MLP neurons of a small language model. Each row is named by its layer, matrix (gate and up: input weights) and neuron, and shows model dimensions 16-111. Each number is 128 + 24 x the weight over its row's rms, rounded and kept within 0 to 255. A neuron's up and down rows have the sign that makes its largest values positive.
Before each neuron's rows, "fires in" lists the words (lower case) most often at its 100 highest values on Wikipedia text that the model never trained on.

fires in: "on", "to", "in", "of"
L7.gate161 [127 153 120 109 137 146 170  85 108 110  79 108 102  84 108 165  90 111 100 170 132 100 157 104 140 155 124 115 101 114 103 152 102 115 144 156 138 152 140 141 111 115 143 120 153  87 126 138 117 123 145 123 106 147 117 121 134 150 102 162 160 140 145 133 154 113 106 116 139 117 189 117 161 148 137 165 126 118 143 142 141  89 110 138  78 141  92 154 161 113 133 112 141 104 129  89]
L7.up161 [146 150 153 110 109 111 104 122 137 130 122 120 137 142 120 118 104 145 143 114  86  87 165 146 154 162 108 200 151 147 105  87 102 111 117 175 104 174 146  95 129 161 139 154  78 110 155 134 116 121 131 156 144 144 116 131 155 185 155 127 125 128  97 142 147 125 137 119 111 159 138 137 100  91 110 114 167 157 128 125 122 157 100 108 114 137 112 143 118 127 111 106 114 148 132 122]

fires in: "with", "of", "premium"
L6.gate467 [ 89 145 120 175 100 160  89 108 127 137  87  98 135 105 117 112 136  80 127 112 152 158 132 108  97 124 110 159  86 103 131 111 161 128 117 131 140 127 125 161 127 110  92 135 184 136 134 130 121 175 129 116 131 114 163 138 136 110 141 136 128 122 131 139  65 120  99 105 130 151 137 104  89  88 122 177 137 139 126 100 125 108 145 139 163 149 114 112 159 176 143 124 117 102 150 117]
L6.up467 [148 183 126 114  81  96 138 134 136 128 120  81 131 118 121 139 181 191 104 151 116 134  93  93 152 136 125 176 135  87 132 108 135 114  80 152 117 100 159 162 128 146 121 155  75 131 147 145 126 142 125  89 167 110 138 109 121 145 155 130 115  69 170 153 117  87 127 128 117 121 128  99  93 113  98 119 145 160 173 123 131 127 150 101  90 117 177 100  93 153 128  97 140 130 197 108]

fires in: "had", "has", "have", "having"
L7.gate457 [149 109 117 105 128 171 117 134 112  99 119 107 115 157 122 149 113 140 145 137 146 118 104 110 135 135 159 169 125 133 126 124 119 126 130 101 122 118 157 135 108  81 111 200 109 112 169  80 116 142 160 100 129  80 141 107 126 114 165 161 106  82 142 137 123 167 120 175 119  80 158 148 144 164 104 134 118  97 127  83 102 124 123  93 134 105  92 132 126 138  97 115 119 153 123 132]
L7.up457 [121 143 108 139 113  80 160 143 138 140 135  84 147 131  60 146 133 143 124 113 110 133 132 113 132 131 106  73  90 118 116 121 188 161  93 113 103 136 144 136 101 164 104 146 122 101 104 116 122  94 107 122  96 157 184 136 129 109 100 157  96  79 134  99 144 126 149 139  99 145 155  84 128 146 102  65 183 131 106 131 135 133 139 155 118 126 157 122 160 194 145 111  94 162 108 113]

fires in: "have", "has", "had", "also"
L4.gate219 [143 105 115 107  97 127 106 193 153 112 158  84 146 153 121 122 137 145 165 122 147 120 115 130 166 103 105 148 140 135  98 101 191 111 107 113  95  88 159 112  83 102 114 153 160 123 116 130 146  88 133  91 124 120 126 137 119 128 157 136 131 106  91 134 144 131 133 124  97 133  83 120 175 172 128 148 138  77 137 108 112 169 108 151  93 124 149 128 166 119 128 166 101 115 138 156]
L4.up219 [136 125 115 116 105 111 127 116 161  98 116 138 107 146  96 101 146 148 146 125 154  91 137 141 141 104 120 116 130 126 108  84  87 177 121  82 165 102 158 128 127 100 133 146 154  84 154 118 113  92 130 117 122 156  90 126  79 180 132 115 158  82 113 105 120 163 144  98 119 117 144 123 115 152 154 107 167 169 145 130 105 123  90 142 104 138 129 125 151 128 113  98 125 162 113 192]

fires in: "would", "will", "can", "could"
L11.gate29 [100 148  83 111 119 140 159 134 119 116 109 132  72  86 116 130 109 124 128 131 104 103 139  99 163 111 140 128  60 145 143 107 131 153 156 121 104 135 143 126 154 137 187 148 112 115 187 110 153  97 135 125 161 145 110 110 178 102 129 126 105 131 127 120 157  75 148 126 164 152 105 129  98 115 148 115 126 165 146 126 113  94 164  91 116 127 128  91 141 171 135 150 132 157 127 137]
L11.up29 [132 110 103  86 133 152 174 172 149 142 113  69 133  92 103  95 116  97  95 160 126 109  88 152 118 112 123 106  65 130 158  76  80 158 114 112 134  65 132 115 124 120 111 108 140 142 161 133 143  70 129 120 140 126 123 114 115 147 134 114 131 108 132  89 133 114 132  95 152 116 102 124 130 137 161 109 162 171 113 164 128  67 140 116 126 119 134 141 162 138 105 107 135 131 189  94]

fires in: "in"
L9.gate390 [134 123 150 112 115 129 137 104 138 147 152 128 125  79 138 123 114  91 146 131 128  92  94 112 133 155 142 171 110 130 116 133 118 107 181  99 111  79 177 150 136 117 123 118 137 137 163 127 150 151 175 135 148 143 153 116 153 139 122 128  88 151 165 157 129 101  87 149 120 145 132 105 140 124 176 107 159 132 125 144 115 141 143 157 140  90 131 121 109 125 117 163 104 131 118 195]
L9.up390 [100 143 177  80 180 114 151  94 116 163 124 107 155 148 141 114 100 138 124 124 141 130 118 116 120 155 163  98 111 113 187 157  76 100  93 136 164 127 138 155 120 120 160 124 120 137 108 131 138 114  99 127  96 162 161 151 137 106 125 129 118 109 159  81 102 124 143 124 126  94 132 105 120 162 112 142 118 112 114 154 108 141 122  95 118 134 133 122 143 113  95 158 142  95 134 121]

fires in: "it", "which", "according", "that", "his"
L6.gate199 [103 130 123 108  96 129 135 135  87 139 138 107 127 168 137 165  89 133 150 143 140 131 127 141 180 111 151 152 154 140 109  54 117 131 119 119 182 136 136 166 100 163 123 185 134 137 120 140 166 140 105  93 131 116 144 153 127 149 116 149 106 116 124 106 128 148 128 158  87 190 164 119  92 160 126 138 119 123 158 111 105  82 116 122 124 137 118 107  94 178 137  98 105 112 125 141]
L6.up199 [117 154 101 160 140 113 122 129  70 139 166 146 113 145  62 156 149 177 113 178 128 136 161 149 153  93 156 112 104 124 119 100 106 156  94 136 106 133 157 124 117 142 115 136 139 139 174 109 107 110  98 154 142 148 130 150 121 114 102 148 117  71 130 143 145 117 164 138 120 140 104  98  89 179 167 134 158 152 111 159 116 153 141 118 138 127  61 113 167 142 100 142 108 138 158 116]

fires in: "his", "that", "their", "our", "thirty", "nine"
L6.gate213 [126 192  73 142  96 131 107  79 138 192 150 113 127 173 114 140 121 176 129 122 145 121 130 140 127 162 124 158 142 108 137 108 122 130 106 153 155 117 118 139 154 148  95 177 107 157 113 113 169 125 134 161 100 137 162 152 149 126 136 138  83 109 137 124 136 141 119  76 118 118 137 118 129  84 166 103 113 154 103  93 114 110 138 142 110 112 129 136 150  90 126 124 106 141 100 110]
L6.up213 [120 167 109 133 122 129 137  92 105 138 146 129 136 154 115 147 123 150 127 114 180 146 128  64 117 138 149 135 157  97 190  80 135  90 121 127 121 174  82  97 125 175  97 133 113 147 110 161 145 107 133 134 102 129 136 132 127  81 153 111 169 108 169 114 115 158 110 156 103 135 131 139  94 141 121 143 149 108 122  94  89  79 158 114 157 141  89 106 118 119 137 108 138 145 160 113]

fires in: "his", "a", "the", "our"
L7.gate89 [ 97 179 102 124 122 149  98  87 112 108 153 134 152 114  88 130 119 148  84 174 102 116 125 119 153 125 141 108 121 106 121 129 184 137 133 126 150 126 156  91 158 160 141 130 103 140 157  95 123 144 118 163 123 149 170 130 142 104 129 113 150 162 144 130  65 162  85 146 158 128 107 127 126 121 132 145 114 131 113 105 128  94 102 159 111  99  97  95 149 154 131 147 146 116 168 139]
L7.up89 [ 90 147 130 150 145 123 111 112 157 128 120 106 157 124 130 151 114  93  93 170  98  81  91 121 159 132 142 147 122 108 148  79 107 126 111 191  96 172 173 138 107 112 138 100 118 146 167 101 114  95 106 163 147  98 149 123 111 110 136 127 132 165 115 125 122 146 111 144 128 122 124  79 101  94 149 123 104 123 172 104 129 106  99 144 137  97 109 116 104 103 126 143 150 143 141 115]

fires in: "to"
L11.gate150 [130 123 149 116 125 164 147  91 164 148 107  68 127 116 133 116 105 143  95 157 128 141 172 142 130 104 127  93 131  81 131  58 106  85 131 129 105 148 103 132  80  76 132 131 126  98 133 154 139 100 126  98 133 103 125 121 126 174 166 159 121 115  76  80 120 146 131 119 102 151 176 148 126 139 113 118 112 131  87 176 175 105 112  87  77 129 108 157 116 152 130 128 113 110  99 113]
L11.up150 [111 178 114 156 134 156 127 169 127 126 151 133 170 132 118 164 124 154  90 101 163 113 124 160 144 153 173 133 151 147 105 109 145 126 149 134 131 164 150 148 114 139 107 116 132 146 146 120 136  80 153 103 103 160 138 142 173 157 141 140 140 122 109 127 123 136 122 143 109 123  75 131  97 139 107 115 129  98 126 123 126 147  76 132 133 130 105 143 130 132 125 121 145 133 132 119]

fires in: "first", "later", "early"
L4.gate575 [132 111 101 159 107 138 154 108 142 128  91 140 127 128  68 112 153  62 108  93  86 126 113 144  88 145 119  72  90 106 131 124 165 141 107 139 110 138 133 130 168 120 117 143 120 121 147 141 131 171 112 106 129  89  92 131 136 166 123 152 118 124 123 130 106 171 118 143  88 126 181 161 122 128 151 132 127  98 101 130 120 109 123 128 145 119  88 117 145 142 101  76 137 122 101 159]
L4.up575 [136 144 133 145  91 124 116 118 147 181 109 127 116  98  87 124 133  92 136 147 130 136 162 169  87 166 111  82 119 129 122 143 151 170 141 125  92 112  95 117 175 128 124 129 132 163 194 139 125 181  94 100 153  70 106 136 142 158 126 139 121 124 121 107  75 160 113 130  85 134 200 170 114 130 167 170 123 122  89 147 153 120 135 111 131 102  72 190 134 131 141 144 107 107 114 131]

fires in: "would", "will", "to", "not"
L9.gate392 [148 106 151 127 111 148 135 156 146  99  82 112 116 121  98 120  98 125  94 148  63 111 130 136 128 107 137 114  90 137 117 125 146 167 118 113 110 140 158 140  84 125 149 135 121 182 134 147 120 119 129 137 151 150 155 128 119 124 154 165  94 102 143 119 176 101 187 107 159 112 106 178 103 150 128 114 136 139 118 139 129 121 124  96 110 153 112 109  99 153 103  97 116 198 138 116]
L9.up392 [151 105  95  94 117 139 154 143 143 118 125  89  61  75  99 129 123  94 119 151  97 107 137 136 123 111 120 106 141 102 142 151 145 180  81 111  86 163 144 108  84 149 160 132 157 163 166 160 110 116 160 117 135 131 114 149 114 189 138 116 107 157  88 133 150 108 162 171 114 150  99 104 106 113 119 122 155 157 150 107 158 132 113 114 147 166 115  81 119 126 108 121  91 145 142 106]

fires in: "that", "first", "way", "time", "said", "except"
L2.gate207 [104 137  98 109 152 148 169  92 117 125  99 112 169 109 124 128 122 118 143 108  77 164 151 124 161  86 130 117 122 142 121 122 126 106 122 128 121 123 132 120 140 136 103 102 121 172 144 153 144 115 118 142 153 126 153 145 138 131 113 168  97 133 143  94 139 129 104 130 102 125 141 134 124 137 136 147 137 124 118 162 103 170 198 107 120 139 119 112 161 132 129 135 132 101 106 169]
L2.up207 [150 121 136  85 118 146 160  98 135 147 132 107 120 119 118 112 123  98 126 130 101 190 106 138 130 104 130  89 118 154 147 135 160 143 110 117 129 139 111  78 117 140 104 104 102 130 131 130  99 158 138 141 123 128 141 159  98 161 122 133 112 163 108 116 129 162 118 129 142  84 160 115 125 113 128  92 142  78 117 129  96 124 176 167 128 101 113  98 149 106 141 171  69 101 129 149]

fires in: "also", "with", "only", "addition", "union"
L2.gate323 [ 74 150 141 147 115 111 127 119 105 146 104  88 151 104 111 100 121 129 140  88 160 152 120 117  81 122 135  79 115 119 135  93 119 125  84 150 117 175 165 175 124 158 124 105 149 115 138 161 157 160 107 118 152 160 155  94 127 180 130 125  95 124 127 112 123  73 163 149 166  79 127 128 106 104 102 106 116 133 143 109 134 132 124 122 142 148 131 164 129 147 133 108 144 156 144 183]
L2.up323 [116 115 130 105 131 159 103 170 120 105 126  99 130  77 123 105 156 114 157 133 137 158  91 126 129 134 143 120 130 108 111 120  96  83 119 135 134 190 175 174 151 126 117 135 106 116 130 154 136 114 128 122  99 157 133 103 152 185 109 168 121 112 157 120 134 122 147 137 110 110 141 136 122 120 156 101  96 124 112 108 116 126 109 103 100 145 142 157 141 150 119 114 172 108 171 196]

fires in: "had", "made", "keep", "having", "has"
L8.gate107 [117 127 140 131  76 176 132 155  64 122 134 127 141 164  93 157 107 150 122 126 125 126 142 103 112 114  87 135  98 166 106 136 161 130 113 124 164 157 164 143  94 107 137 148 144 127 124 146 131 103 124 117  98  89 118 142  99 150 171 147 122 116 117 107 139 126 115 120 136 153 144 166 123 150 133 112 143 119 133 131 112 137  97 120 107 151 117 116 144 120 110 143  89 125 153 100]
L8.up107 [146 130 105  70 145 135 146 140 112 130 190 141  99 162 135 128  97 165 115 124 139  92 124 122 155 163 142  86 137 137  87 114 122 131 106 133 129 107 170 147 145 121 185 130 125 171 128 123 127 141 111 128 194 150 136 148 100  95 134 137 187 148 169 143 148 153 124 136 110 137 156 135 168 148 116 120 101 130 145 126 100 117 141 123 110 113 173 119 162 137 120 133 147 103 162 157]